Weights of a small transformer language model.
Size: 16 layers, width 256, 2 heads of 128, MLP 1024 quick GELU, vocabulary 998, 13.1M parameters.
MLP neurons of a small language model. Each row is named by its layer, matrix (up: input weights; down: output weights) and neuron, and shows model dimensions 48-175. Each number is 128 + 32 x the weight over its row's rms, rounded and kept within 0 to 255. Numbers have three digits each.
After each neuron's rows, "fires after" lists the tokens most often just before its 100 highest values on Wikipedia text that the model never trained on; "fires on" lists the tokens most often at its 100 highest values on Wikipedia text that the model never trained on.

L5.up426:114113121056185089094142178083076128074153129075159068120114146158112123094087148182123117142139162163088061140122099111121184122160145147111102115126129118130179073123163074217112199121115146101143141095136103129121097096152185142128041149134105065142118169093153140136129115170145157184118136119097098117134152098138117145071154141090105083141060209094107125142122148149124161065146
L5.down426:130121149186073101167125098178148123157159075154127183139105130083150118137124090077157142115126111092139212161112144146149041148097133106156123132076122122145109129116123137055111140124144162161096121142167140136163103150107097108123201077119151159114131107158102095108110098075172114062117115143129137117065111157108114102190152099197161126123164084131157119133097102117179108179148
fires after: " =", "e", " (", "n", "k", "o"
fires on: "\n", "p", "au", "g", "og", "op"

L7.up277:174165086088060116156132118110137123186141135128164151123140097124133182136125091208153106151122140095138141077114060127161119159121164136095125128162168187185171103106138123143138135174086134113125160069096105147199097112150100093143155143158122122120038142131094148156133144125130107120108089062085143109070114084142108176020102103148080122133109157095111078104098131132109123067118
L7.down277:122112137160180069102147126112142082090115159131108146160109125178077094147128108082134167141147154166076121156115189131113096091066158148120052131112150071050091119122180118113161125165123129133143130153145169109123164108114135104103103168119143090153176090107101122096156110136140104109140161216158106126142134107148129152138111195122161091166129103138114098083137126039178127144165
fires after: "a", "e", " s", " f", " p"
fires on: "id", "le", "ound", "ong"

L3.up889:151160095135103098115121139155132144117143109185161078119058118124106040091132195114163109122162115123141101121084122101161122070145103171059101108143163075097188137076151164133136055105182108154141150119126142181069126177155151151150103118134117137082115158140131151153113146114125124072121165104119167130137088129159154091115136199122132094139088120098156130145150148121174189078169
L3.down889:112134152110114140140140109102139093122105160121132180132195147162150176126112043122087208171083179157113132134131116154124133164098131063191145141134137176168094124174064106120122184137080124095105128133110096108155108067101108089118170159123090163153135131122136102118154107136142152153168099140171098145128150139073153145156116063129122169093179137154101137109102085145163106185094
fires after: "v", " p", " bec", " in", "er", " In"
fires on: "ubl", "est", "ame", "ted", "ent", "v"

L9.up623:145111173113176106108177134180104115126165139140105057129136121142152181142162135117127189165139097141175143142145121107118100050092201126170128139170119150154140194139140116101137100175079163086110153112087133039107118121136060125158173134134129107123086152123140136136118111139107099076072158102132081159114121184148109139149158122124140136109132100072140159176143141190132154099111
L9.down623:157170118150062149114014112139089114145164119072167153093152065122146155203069108105097138121071144052124073107139164089152140160141123070138094094114130185151094080097125176143104077125144087156143138124103113154145095135065105173109133150150185165070118192132086153105179100122143082199120147130131146100103092111129142116106135077149107115153144148131149139118126186070110142134150
fires after: "ar", " s", "ver", " m", " f", "fer"
fires on: " of", ",", "ome", " to", "al", "ious"

L3.up51:150153116157113090207138163123132094101154111140104119115058088157118143135171130040147178158133154192152134126134124066138100138176152108086137103131169132094161089105092137145224115109112145117195129178156152112158182138145138115136096141170090104122160122140138142152130130068094119195106179101125130102135141139129141124122127109135147145126130157162174143114162095180126121159170
L3.down51:104113119100134200089148117117121136147100177152143161147171201099153065086082123158096085096113114091087120130099131133110143123104128170129103152164088142153094131144175120121040119169135133141072114087084125154131106147110125151123186135096150154103105137120112100112143117190156111069120081166133141168127157107155066138126083147117120120116124065086116114148116149108121101144109
fires after: "at", "v", " h", " New", " Cl", "an"
fires on: "ail", "we", "ure", "ost", "ub", "ans"

L10.up455:176157098104199148109117132152124099089132178151171156102119126167122101094073109122163124131100133175164157143142148169125164110081136139091112086085119092118109180121137098074160107110187183105158127133102165084152119128152020225142137140157132150129140132167118128109167132161095122153161152138100125172115116157099148092138149162149139160073110095093185079091096128135169144089054
L10.down455:102079136104127132146174144116114100130110132191117141135118087067137159149128136181075154157136150126022138075146109164110131117216053098162123144134100163122128128092124155145156114083128084107103147148118105164107102137114147166121152090191113176167126143130083100135096111125115107149131128155109156135152136066196111131106082118143078138135159194180116160128078142143107059122166
fires after: " H", " St", " st", " t", " C", "t"
fires on: "re", "e", "u", "t", " as"

L3.up780:214137100097124108100120055146171116127090123101159158120078121128140138153164156155105086085182103151175059049069060108189163140120173122182138150096131139094159119156103080139106135091130139107093090108154161135131109117118132054157116090103110127163141134154105148112083108137205170118178144094069155102122140093111120138138142103062085076147120141125087164149083129070164114068132
L3.down780:100129172138179141164179121095112210120161106139089097151169113190137098133069146127104167189080131113131236157144132128086143077161109176150123116163149148115121132053119122142158145145120163141173123129132097106087161165093115186079130139154124111099137108083153099132148163103107102168089144170171099125145108159138140161125129167156126174103138139135115099165154115151087109139142
fires after: " s", "ou", " th", "S", " S", " l"
fires on: "out", "is", "ix", "t", "an", "s"

L9.up591:154080150124160116154118113131120055065129127131105068090153170183135084143132148140169087186142128108186114128112123121080190158088093133180074155128104081152078137148185178124148131111172126159127117139102078072134085075136084173170088167113144129133082126114126158087107143158101151089127103102127149145096155122103197167085154140109104159102083150085153140112112144100110118196108
L9.down591:122125114080169154181064113075132081153102116130172152130168127153080167088121151114051117146030130103092110110093103074136134095155140108093131078184148093146126077075097102143209098103193099149146168113144185190155171151121157069165116153145105140100124175107176103110129123162067132168161117088132116121103101145139123132150192122088128138105084062128083082091176129078124099116127
fires after: " G", "f", " F", "m"
fires on: "e", "en", "ound", "in", "."

L3.up641:051106115150107053111098150114145094103155171081089091172137107128122110106092165135086156087124159126143083153121124090112197114119146171099101132076149070152147061128081118116167115133108143117162114074097163155175133129146143117135127088069190152151094145116090107067165106166085172112124123121107163140083138141049134102137097186134122103159126123125128162119123131107168185121129
L3.down641:144153083128101224125151170151091096132142123123160118100084117129113091093200092114174070079150136118137154125124099087154092143134129117197158059193146121135134161165115095077149097099165091093109137196096136140094123175111122140141106111214136152114088109159137157153149123144185139122133123136140146138143056103154121145130080105085144164173160137073065111120152108172184140145134
fires after: " n", " N", " r", "h", "u", "A"
fires on: "ad", "y", "l", "or", "ro"

L2.up606:150138152157144083135088105179140062100149150138167103121166128115142086133149116154129146120149145101117090103170153120144112108142143103111149199104163191069122118144156063144092101106115060158131148174092163135102074167202128078067110158145164163123165172166146129093137118079156141075162148147075156087143096137096137116101158148087110091116155115095131116108144112103148140101144
L2.down606:171100166089112138169148068156091158043096143125104103116090130167126123043127167139099092205189150165108106138083123100129159103146117150175055095093100087133130128074103141080144055139153125118170079154097079134102165161066089142181094119135087122126131122110101123202118157155102141151159090111151141126103178091131155111106134100134090193208123143100144141109128133072105130133162
fires after: " A", " S", "A", "S", "cc", " s"
fires on: "s", "e", "o", "ess", "er"

L2.up1000:079119078102115187099080131113121117131194111128140169075151095087110190115130142209142141127144131130162132066126138093103179137138138134111143082080140093144175087120125130139108106108161158122121193139157136129114119140145099103155103108106118122111125176160115155113134128155143117162067090091167084110141108107143098107105068157126144125094162103160147119173103104125102192075149
L2.down1000:127120165132161061142168154179149143143106128129117063158121170137124073136103091036126088132093147111131140192149145150150108080174149108132072151156138157088104148144098104094128125126136107146125081129074101152158098126126155198064138153186124111167151087109166157112143123120120143100211148159126195167106119146111138132148172117131100127197137156134075124078109138180167096177088
fires after: " H", "H", "il", "ol"
fires on: "a", "y", "er", "at", "ow"

L5.up298:102111101134162042107090132142161142089095152107095131137167180143120144030136143107080135090196171118130119123170145093127117153117161156129189071141151102153086170169107098081100128118133139138114083123122208163165156153166072121139068098173102133136061071123175130138153146109170193088076098137187122145103151129087118119148188138131114151192112129125142136159136125140125182154105
L5.down298:130133120162063176161077133166113188158149147138173145135118072214095114141123190163113070119146128085087156111108142103117117106118131122156110163123164091159100192135106094087150121177150153148149115064104168141125086160092117133091142144071125123101127103118186112102153043118127110152095130161075147193165069119161161093119104139152169111148119191097168129108192133108147156176114
fires after: "ot", "S", "pe", "es", "rit", " G"
fires on: "al", ".", "an", "e", "ish", "erman"

L3.up850:171129147133084084136114176120164141117091059151144102134140113157135078136110123134159133175087118068155176145160090057125100087118174129127093154116120103114085139051112122137186163131125113055028201190131096187173184161103125113140075131115094097120131132104152132172113087170150105085103141079147113137129131058135134126106154094095134168147102135180124098155137162114175121111131
L3.down850:108123116131147146108166086094130102156169169140129153087080115127145189133148132072114111130126121184107077110103170155149143175147109123101159123099128153167138141157084132136044077109145140148216070096143165086141090085164122141132159075161176153149091166121110134112140170096099149152134107171081155111138122165113099110191084115188113104107135113114141148077127107164114104133131
fires after: "on", " E", "an", ",", "ch", " H"
fires on: "es", "ult", " but", "an", "x"

L4.up873:115163173089135104152123151132133131121114109110159088123139176141143164120138091123177134134115073092149098184104142121145133060119149116129117120089130103111143151162123127220131166090121116137157130067109170140142064090092141130101094161152123099099097098141131057164114078118178137136167069147120186132087100144131140131098097141111140142150142110140126046132099098177184135165152
L4.down873:118131074159132118139136064116133184117131128079092149142067122107138119179134169145080095109136151157075146137167108130136105167120102116143124109161106151138143112070151092056120141156105113103103096137152128135112199153193121140100161086140147117168157217106086205069138136136100150120095128081145074159154139114144124144182162163161114098142094127146180197144147145106109099126096
fires after: " ", " s", " sy", "-", " se", "ov"
fires on: "end", "uch", "st", "y", "h", "e"

L9.up305:170140129117098128152143129149115126094075226124150116124084139128112144136167122107117126133153129169052097113139149112152052103080073188113160124169098156151146149108095100127135131149100203166147037108130093149181116136169149052111145108116101100146090099125101106131131082098143132131124161114086032113148108106127151110160134090155087149129107150154134152150059087127082123105176
L9.down305:162113135134140095094109105104182184140067110137148195086046133156148115133127132163096082103145137109159120097151114167093130097135183065106118092123180156145143151136141136167156114098132158132118119146073105125149097139124129137132144120130098123144154153146120103104165129159161089116096110095142055076123145196152160151191183137136140099128146111117137113105142147132161163128195
fires after: " 4", " C", "ach", "c", " 3", " L"
fires on: ":", ".", "us", "a", "ard", "ium"

L7.up480:159114093055134124151120125153127111093179159126163138092127131103097078154061109139094107134111137148144171149181153125145163114103098194097104116159127090107111201134086113123221162132104142079091111150163223161163183151183162138127143133122177039174180108145111193143132106107135068138105109150125162156119136131163159163185131079078094143092082142083113107083123129110182067071159
L7.down480:088173124118124139168134125171073137097112120138082089179137181134111120131138125126086126114116122083061132090153080100128117105127134115130081116064144107131111075109115121134153123148152071095085066165160125170187154207141100168149140075118144153063069168136078130171212072165127192124107144146171178110206131137154128131084145141133079127152118100140151150170109142110135149122134
fires after: "H", " St", " H", " h", " c", " S"
fires on: "a", ".", "le", "ur", "u", "re"

L2.up670:136147175093116064138153143116080139142105055128104086154129068121126151075119151104118088156145112155169120134175193104086117091117115146141119114123129107100131157095062182093174135110114134108114142138201155120106110187106197214132138161109137137108183163183165133145067128141127108104107170096071157089149143095114104160135093095160145168136089098119151191211116111112181150136128
L2.down670:081150119142136189113086153119155162130165213097137191106114197154093140186116079155127146076087168075060133137130068159137169170139109125118153162153142093148123102129178100140135124148150120136122115106096085139165134074142110046154108085173065133173104143059075131112171128125108118120131059161158108150117116150110152095108153163062100099123129157114123023053127161125094127123106
fires after: "r", "du", "ru", " sp", " j", "l"
fires on: "ct", "ent", "ock", "ers", "oin", "ase"

L4.up200:151113094140106147112181124165107156119115162115145134083127206111124135115190181098109153169087145098124206068147117176155095109119098157142082087119138138154115169142122140125106136159085174079074105135143137175087153080211175163112170147100193181154076191143109090110115104080181092160132083134148123105169065103082139148156127178174121110067141147133102133104173167149054148093102
L4.down200:092141163109123137149111148093102120138160110137122152159138047168194134128085111141162080113153119180094086182119133081153140132106151086091161126125138051091135114109167097107114136119190097132162156127107092081181113165053100101091097127134081094100176102082172111124206161174069197101181211135149130143109153143184110125135136058079124128156085114120147100138135086089159094107129
fires after: "s", "m", "es", "p", " cl", " s"
fires on: "a", "c", "her", "l", "e", "ite"

L7.up949:097157100110095160100137143090125212136148128104162119156132186057099115069080076147215156151108106154117093130146153164162152126164173079103160098130094150120124163087134148145161129084143157053077112081139129036064145188136087130167122156101130125140116113148150192170091125159127122136126086127161115208121176146081120135113094114110146050154114067155148156040113145106088157110146
L7.down949:096130113154181144192136111124123095149135124153097153161106079172140129138152125199101114068123148137158128141073067134097111120127129163147075094086207149079089110173156098123097145206138113115163164170134114160189122126133146111083148099134150150116121141054147096131189174111109120183151176164109136140121096152198157142083159152120085099180155189096116168186137117139116098136143
fires after: " cl", " de", " ret", " Cl", " l", "ur"
fires on: "ub", "ep", "urn", "ro", "ob", "b"

L7.up810:101140124169155092124136115169129142132133111146063154167134143124141116123153107157168146156149125182123082147111137117137165107118140046115117123117123124153165155187092105131128112171052157145176107173145114142101118098159120102151091141102119163149103104127079134163125130063128134124105132137153125190147180157109108108149122181138112126130117163142147144068114188153151154132094
L7.down810:099100174156152155111096165134105083149124160132131091132107113078145199158107120097103098111111089172053168106154134083056142142172109132159068108166122160088094116121166186166104142178147105164124149100097105058128092084143098143106161185115177087120187119161093122136130133186158106184083150139164165082134080154131144201110106125161165114108116117148112127124100173060097163133134
fires after: " f", "ver", " th", "ome", " m", " ad"
fires on: "our", "al", " of", "ive", "ree", "v"

L4.up772:114154127109103198134125158114156096097083186120134086105094146161156128115162130096132113107142151137086101185129108080148141095170141162119144164131130098110126126115162089136132182070048132084201144140099104131085101152126151156172097148125029130140121135150146057067161075147166080105176091173149185098134135117161108120123141120132174144148122175104161164169136117065129206151163
L4.down772:110090124161128116133124080128093090090175099143148146148119109067111172110120148138107127190123091119182163078173177144119080183103073151153128111155149149151114086135131166113127127173148171163081094114185119141167137080124096132126146160115161174087120145099081194207117137049123148130076134091104072116118141084134156136170080132124081059165166138146128105125109114118092100083155
fires after: " S", "v", "S", " ", " E", "ov"
fires on: "e", "u", "ious", "y", "iet"

L2.up284:145068075105129165088139166112203142068128142159133154166144120105125111162100063110165102154125118091125154070117140130141142107127146168101166134124108118163066172150062053076146109134142129183156116111152126154132163169160110174136119142166122149045144151166146138166169153117119103169096147078106121123125118093174058125165128138125153106161152121161123131129136142192131091125119
L2.down284:120167167166184087168071100128062111141161118107136099056098104142061158119176153139095150130121129109166099181170130082118084150112107056136120128063134161080162086115172191201087132117136151096085102160100114137159139095101122085140140103084123069135102170114085144121163110139138125080126158101135151111137154179113179160082129094092120128085124114133105089145182132094129169130153
fires after: " L", " H", "ad", " Col", "t", "H"
fires on: "ing", "y", "le", "ter", "e", "on"

L4.up360:127134123119142139253158117068140132133136125097093147103108133113050091127167181179150120123125109124136149129140145121122120142117087138108146135078079100133141085130113150095146084113106160160147152131129104121144118156144121111127138216101171122141151175114112121142136124173150138110127132135150158177191174127085072185124141104134135132155124130166132111126165118113134113065151
L4.down360:124036128120084132087109141208103143093107131099162133149133166144130122143082108139164151111165120131147140103064127141158161109134182090093078085125163183131128177136076100139126134114144175103171131118140142095099118139162124107180099119143073121065104108162082136111153077103098092128124111108121058079071161149161181073131092151088128091114133133099130130142128103086122139209070
fires after: " Al", " F", " An", "ar", " B", "a"
fires on: "n", "ren", "-", "ur", "ry"

L2.up246:111085163202121130082103110131125103134161102181173180113128115102121115086229113188130107137157142127116152145083080138126149150134111120158158138163116078067138117151164135130143149099122127101136140082109100110188123109079158123147132136147054122108141094171202164113049115142076156174132135158098114124138045061139153144129136104127135119183078150147129175105190132146135179149064
L2.down246:158120104093127128175105148121122166141116166095089094145137142167123135151085140081109155158099110119113084137125168124132108119118124100094106106083132170185122164130111135157121136148118134133154143171112145145076078142194094161093120141105188141173119190092088050121172136147180097053117145102143154141080176183117107120063144146132072112081139114102147079170048136128106073124187
fires after: "f", " F", "act", "F", "\n"
fires on: "or", "in", "ion", "und", "/"

L9.up669:044133073102113125167135125200124165137125099164064074126132138140168157106126170130124086082151135086099099121152078144067086106103119116107154110101092128124144104128211178117149158119159100105089153103072134096105092111179137152157058121146110109120091130220117094140133154130085137187132180133108114150153107138097139105135145109159107165157103116144084133226099092074154137149158
L9.down669:106109097134034132158119088108154141142112141136122116120135156099146198144133212159142171097129168198153145101096153159072110124087116130178109141096125074139152108091192092099126128119101197173135095134101121155131104165115162098031146132157151129142137130151152149105115146121211146073111159166178124123144147143151120087140109132092179070130115145132165119108052095083144132153154
fires after: "op", "m", "in", "p", "ar"
fires on: "ular", "c", ".", "ical", "ect"

L2.up959:160152125181103095137165160193139104118169060131131086115107157086100139111144190114078081149126129164123135043077116110146124114133109112146171112144088168133164100096089198115114068161139090116156125118136135120172135076112143114152104106153191115100103075117128134138132130093133108135122126131165074035068084171174165114116108159097077150108129119114108075131145135146172097129134
L2.down959:092108127091145122105136079086146194141096177111152146099142097141100122155123107113151150090134099103135104175159149115149088113074172139076120159095185116139123144174174060159134155113154148107106122121144131158127136154156118155086127106151108135156137190161159133126128121179080136134133165100094148197194177064067079144151170117168178118124148125137126120139088118111060144136118
fires after: " cl", "ampions", " Cl", "f", "a", "if"
fires on: "ub", "hip", "inal", "ions", "ame", "fer"

L5.up508:113127097118134135087179128145208122120111127134160089135117160121094114102120182098191139136147119098160193123195178131124095136133111119077120160139175135079132096123091178174068115169140104156141120131121176086107098124074111145078093097124084135066111116156123094067171136106092192094167113134113078132157161113124103149136205094105192187141073132160162118128130122179185160120132
L5.down508:172147121099143157175130130132051171157140077100063142110117108157164126139173142148062099120183149126094084127042084098096186162125137165204140103070086070204147168092109125099147158134121116135081093116173116124157115120177169120150188117159155111173111171148150153178071090177152075174136124118134145164112111166090171106151064180138100076152163086163103127099184135091117114145112
fires after: "er", " M", " In", "am", " in", "em"
fires on: "f", "ass", "z", "s", "b"

L3.up743:144109179101163158096176133179131161104144131122139160171120210139173124158136112086164117116126084135102104163140112103137170094094103144133092166153115178156127144125145109107155127111144145161128110045121146109101102109142100122124188095086070117157149179133122090031165023103169140097128166133198139118104147140102151132217167127117098117156088194076124078147166140112164075072117
L3.down743:160183141144088123065098083130163152149141142151107164157162082106164099091113157100099106095083158170088098138147167148107098116140144111144120136099141137167112128112169093130181149101116118143172112097208096089145125157129138112142054108138125090124125156102093112102115085110154138120135165088096167138158165138152169114167180129152094080116122140178148159143087146119079132161143
fires after: "S", " st", "s", "B", "C", " S"
fires on: "r", "t", "p", "ch", "l", "ra"

L3.up100:138132166135185118133153153086118175153096094133194165091076168176153100145119126134111101125120107144122138074158091150162110178147125144152139163111094149145108063129160103089099138141154127135049147143138092108099082155069114108133160102125175161118150155143111108105154096178075128155137150109121064176116147113161111101083120134154186133122145117191133104200136098181090147118109
L3.down100:125093117156108156095116131173106074108151187108075090180183124097133154104132110158136112119148136129124147177117168105101149117103145114118107105166151112098162205141115150173135133071107128097143079107134167164157148089136134160134080186123112113087129109156115160179165162064123144113118118188128172078191153084145151154151112098089089119114142144074082137072121194101143113144187
fires after: "em", "r", "g", "v", "ip"
fires on: "ation", "p", "ince", "ative", "s", "et"

L7.up711:157122094107156148144125115165119183132117143107168063129067164094182100085113148131142102195170108101145090144112138175114202136089125173123092154096130151082141099143129113125106152123087168113127116137112124174142138113133118120170074124182105100138140146099160112100101161152172164128101088102130104153146194136169074131136110125086094135155119117100172144136116158136185111197144
L7.down711:175134113109134188133069166142128123172175110102069172107094157109093134141042070073156160128099106073078150156084128150161056128123185163104153127098143100155079135116129115131193100104152132156115138091077150094170145131090147116163124129108155172139147131108120076136141161148122126156162119134154122178140112083112142151133102202110177114156118120088079110104145113160084138112141
fires after: " G", " D", " g", "f", " dis", "ed"
fires on: "e", "ic", "ag", "et", "ed", "l"

L3.up39:034110152158130184081220085109097142157143113187108159132117108128179137067102095179106108116127126096145109138142069081074168137195169120155125091093128063125146125148134114107095142100128122142188104144084104157106111109124113101096101134157139112124146161121160187120146131092148141084130097078078107134109050128138131144110129136109162131153080101147150142140133091070143158183140
L3.down39:170111108092137079130037170162120142098115119061157110133129135116095095192172165078096129109140164153138171111096207165150121138126111096090194170143093147124109137123167195147180104111104127101142117108179160082177121136109146152180092129072071121162124128142091072139153159163080116173133139165189192129152163141122122120122127107129075107109150150133116120129159186174098095083134
fires after: " F", "f", " f", "ib", "F", "or"
fires on: "in", "il", "all", "et", "it"

L4.up990:164108158144124140141168088178148141157144146177118101127157141112133121109112106161074078173157161153116198107085108165083160141122140165131122070105122102150112120105114140106122128129097109073101152142149154146144104171071055147141175120069114111122184086162185122134121143165131171158133133101060091133161152143200104106125101121115126102202145181149140136143130143121156141087117
L4.down990:068129142113164110169064108101113098164057103106109105098089135123093115114155165100150135120161101125117110155147172132192095113116133110138184198129146113127146128133151089124119123157141136164114093115109152057096161107170162121103094134166103162162106166125096086082171120117149077094150111135136130147084140145089167162157133121132155145089131138141127130142155202135060166169173
fires after: "v", "ug", "ren", "u", " under", "pp"
fires on: "ol", "es", "os", "ers", "u", "ch"

L4.up433:151089108131101085105130113133128137155156107093193119075150157133231132125121077153103100126153140118171081115114129111190109100094151144169115127128110171124115128182177176134124144045151056129144106153066137078147123060121125128113137155176171127114132107111099122093129124105121168139148097148125127104072131081113193151113090065123130158158118109133100127145160181180125154163154
L4.down433:070122128113114139120113142116106139091136155144087113119086153154029101111099126118140158131104104098108168133119150133071134167138092150092135134083172055103142112098112056158091118209112157151140128124177113160146149169206107111177129080089104115155155144179154149107097134132102088118116156076131080143135108117165138119110140121129158168144104164150137146120108057099109123119090
fires after: " sh", " c", " sp", "f", " att", "al"
fires on: "ow", "end", "an", "ent", "w"

L5.up898:110143068125159152192068143113160071035121149097129122061148145131080106102159119140133125122140156154101146101135089105129140093155143157085136092074158153089101099114097111087190114128139151146073125127158178154074133167196095142098147204133110195105150186127153153144134142134131085136090128135152102149150158104181039171110109112095119106110156165093148146086119103154169100118106
L5.down898:164126136128129115089100147135132147172148128142142098155135062142158150166106150092114158178157109139130137169091145168098125145129110115192086128140070080174136148197129141161135137106105126141154116197124103111173100139054140107152096070107133131161042112140114140116135079088123144113184111066110150139084134145077194094113078169152179116126138060204115139120143149156127159109108
fires after: " J", " s", " H", " be", " S"
fires on: "ing", "e", "ed", "es", "s", "y"

L3.up433:163057178114118142128065135107167096090125153113094101140106084114201132110129132139113109069133112087173118146166127025117145115098098133195144079094104141112158106100131081123152140123094131099135139129093139108165108141188112097117095127089110094126143069131097146087090158142118128179166120107118121118064140120068123117131144155123105151109098163129096131123137137114139116069141
L3.down433:131106099142180162148179153053139092136101113145181115119085111144107052081108149109119097063100097147099137137113107095151105117138166141077139090232127112146112122154120162156167132150144135155109139165132081159111148148151201131140130100166103096134145131156178181093114089168140165102161112090164210115176101113143105080078026138139094145165113147138075172080154092183087129146138
fires after: "f", "F", " F", " B", "A", " f"
fires on: "y", "l", "c", "or", "ur", "er"

L5.up908:103091161128135156167070131200087159134083104094096122154124153065071118169119193103145102131128107085098120098164149107099155140084090145188167105094127068100143165129133147093112136149124149122127087150125146098065115138102108107134103152093100096103110136134084096134089165164143159172135160157094083115121156116149101174069165126134084211116114075148110071118141148198101142138119
L5.down908:152149107168125111144174086119149142121182168121133118127123120166101129167146114179166121124137131140168129065082117155157110106134156133060124140128154157195142127136106124159159160117123155108159154065111103167142165129174182177156129110146183178054145112130169143130065133102144101098111104064138132098110138151087160077132101149089159077084143180078169180121132095092104133102135
fires after: "ar", " m", "a", "ri", "ro"
fires on: "k", "er", "n", "ur", "ry", "is"

L5.up339:061165098165109173161170126118089139081108183130175129100116148104140118100143096094093156158122136140140186131154125122152133169116065089124187140170127111117135061186136128117166105088150103122141188092114131095116138138178122104179116123133160121130079127142094128156126197132115081110093113131097108116176055076145132096095086150095124152136102107110154118145176127134120211103107
L5.down339:143069138122129074150104099124114121135133103120096115103176134096080177189087096108124147132156079136141082090154135169141155166078111181092066099105085106069137174100160116135116175126114148078093074144164125134079123174158114153098096089119108131165099168101138118124132046105084173129055144108174130170059153150095146128124122115144108103074171102134113159158096158152144086153131
fires after: " R", " p", "ep", " St", "R", " P"
fires on: "ubl", "ec", ".", "el", "z", "ations"

L4.up716:121139154144183117096169159122142156162127129127120118210094153144118184149128112086111125140118111199145156123155091099146150132157155183145112159119119156125143083087115103158126094148117144194061090128148158184157074166104115107150108061113165183160082120202156143150178109171124163135117090134143131141020128094097165143176133124173139163127097098120136117097139084146156068125120
L4.down716:103120138159143135119099105094162132120108155111150118173192036124098078090080150091171128108037098231150120135072126153078135070125074123146074143072081101132135130138192097137127180103125150187166086123138195126116124101144134102146114133146150109118117114134179131138118099039167104147139085146146128128094137181073133104145120139151045126144076119096127140103189163138122182166113
fires after: "S", " sub", " sy", " \"", " f", "P"
fires on: "r", "st", "t", "l", "f"

L2.up540:087147164109161225080070155167200051099155070111138135181110088108135124117134174134090163033134119110153128110178118113147211058075166106108144124092100131124088136142099135174108105091154128096160150177161186182020129154140133137160098135105144097106103128156099135137117101141122136128190137112134100107120184104149129172200081131145106147138115112118138124135141065114166121162165
L2.down540:138163104091099101133213074110084215113142184114151125120174185144070113136123068111119135141155080195083130167058101119151074123114106136157152071174160152106139183054144112098171127145115162205133081111073099075214116131151160153122110143176105170137137141141129147130113120112153140091119162124133189113131086095130107093095161137104117122115138084134107116098111151149108132106071
fires after: " wh", " H", " bec", " h", " this"
fires on: "ile", "ow", "a", "ine", "t", "s"

L3.up789:125148120148182159123076136173129208122147096106102095152162172130147127150109152152093150122105116153118095127048131169113141090149156087094151121124110142129054120153119147077138165084127093133112130151134117070137124083140143140090159131136165171148152135113090186120099139103163174129100154149101161130173096088081151119101072182116157131115162087150143148074161152127120091157131
L3.down789:127090172087108102127183099081102108109192157156118134150118102133083115137129126090152116142132124120107143142173127082152100150110134118138121173092132138125188169052136134211125107168144128091185117101111127141136136135096135160185107085139120064110119116131163076169148108115069063103142115068127153119074162139149148149144204100122077115164096126107123118191168059127083163154120
fires after: "ur", "t", "d", " h", " he", "r"
fires on: "en", "re", "at", "ad", "ru", "it"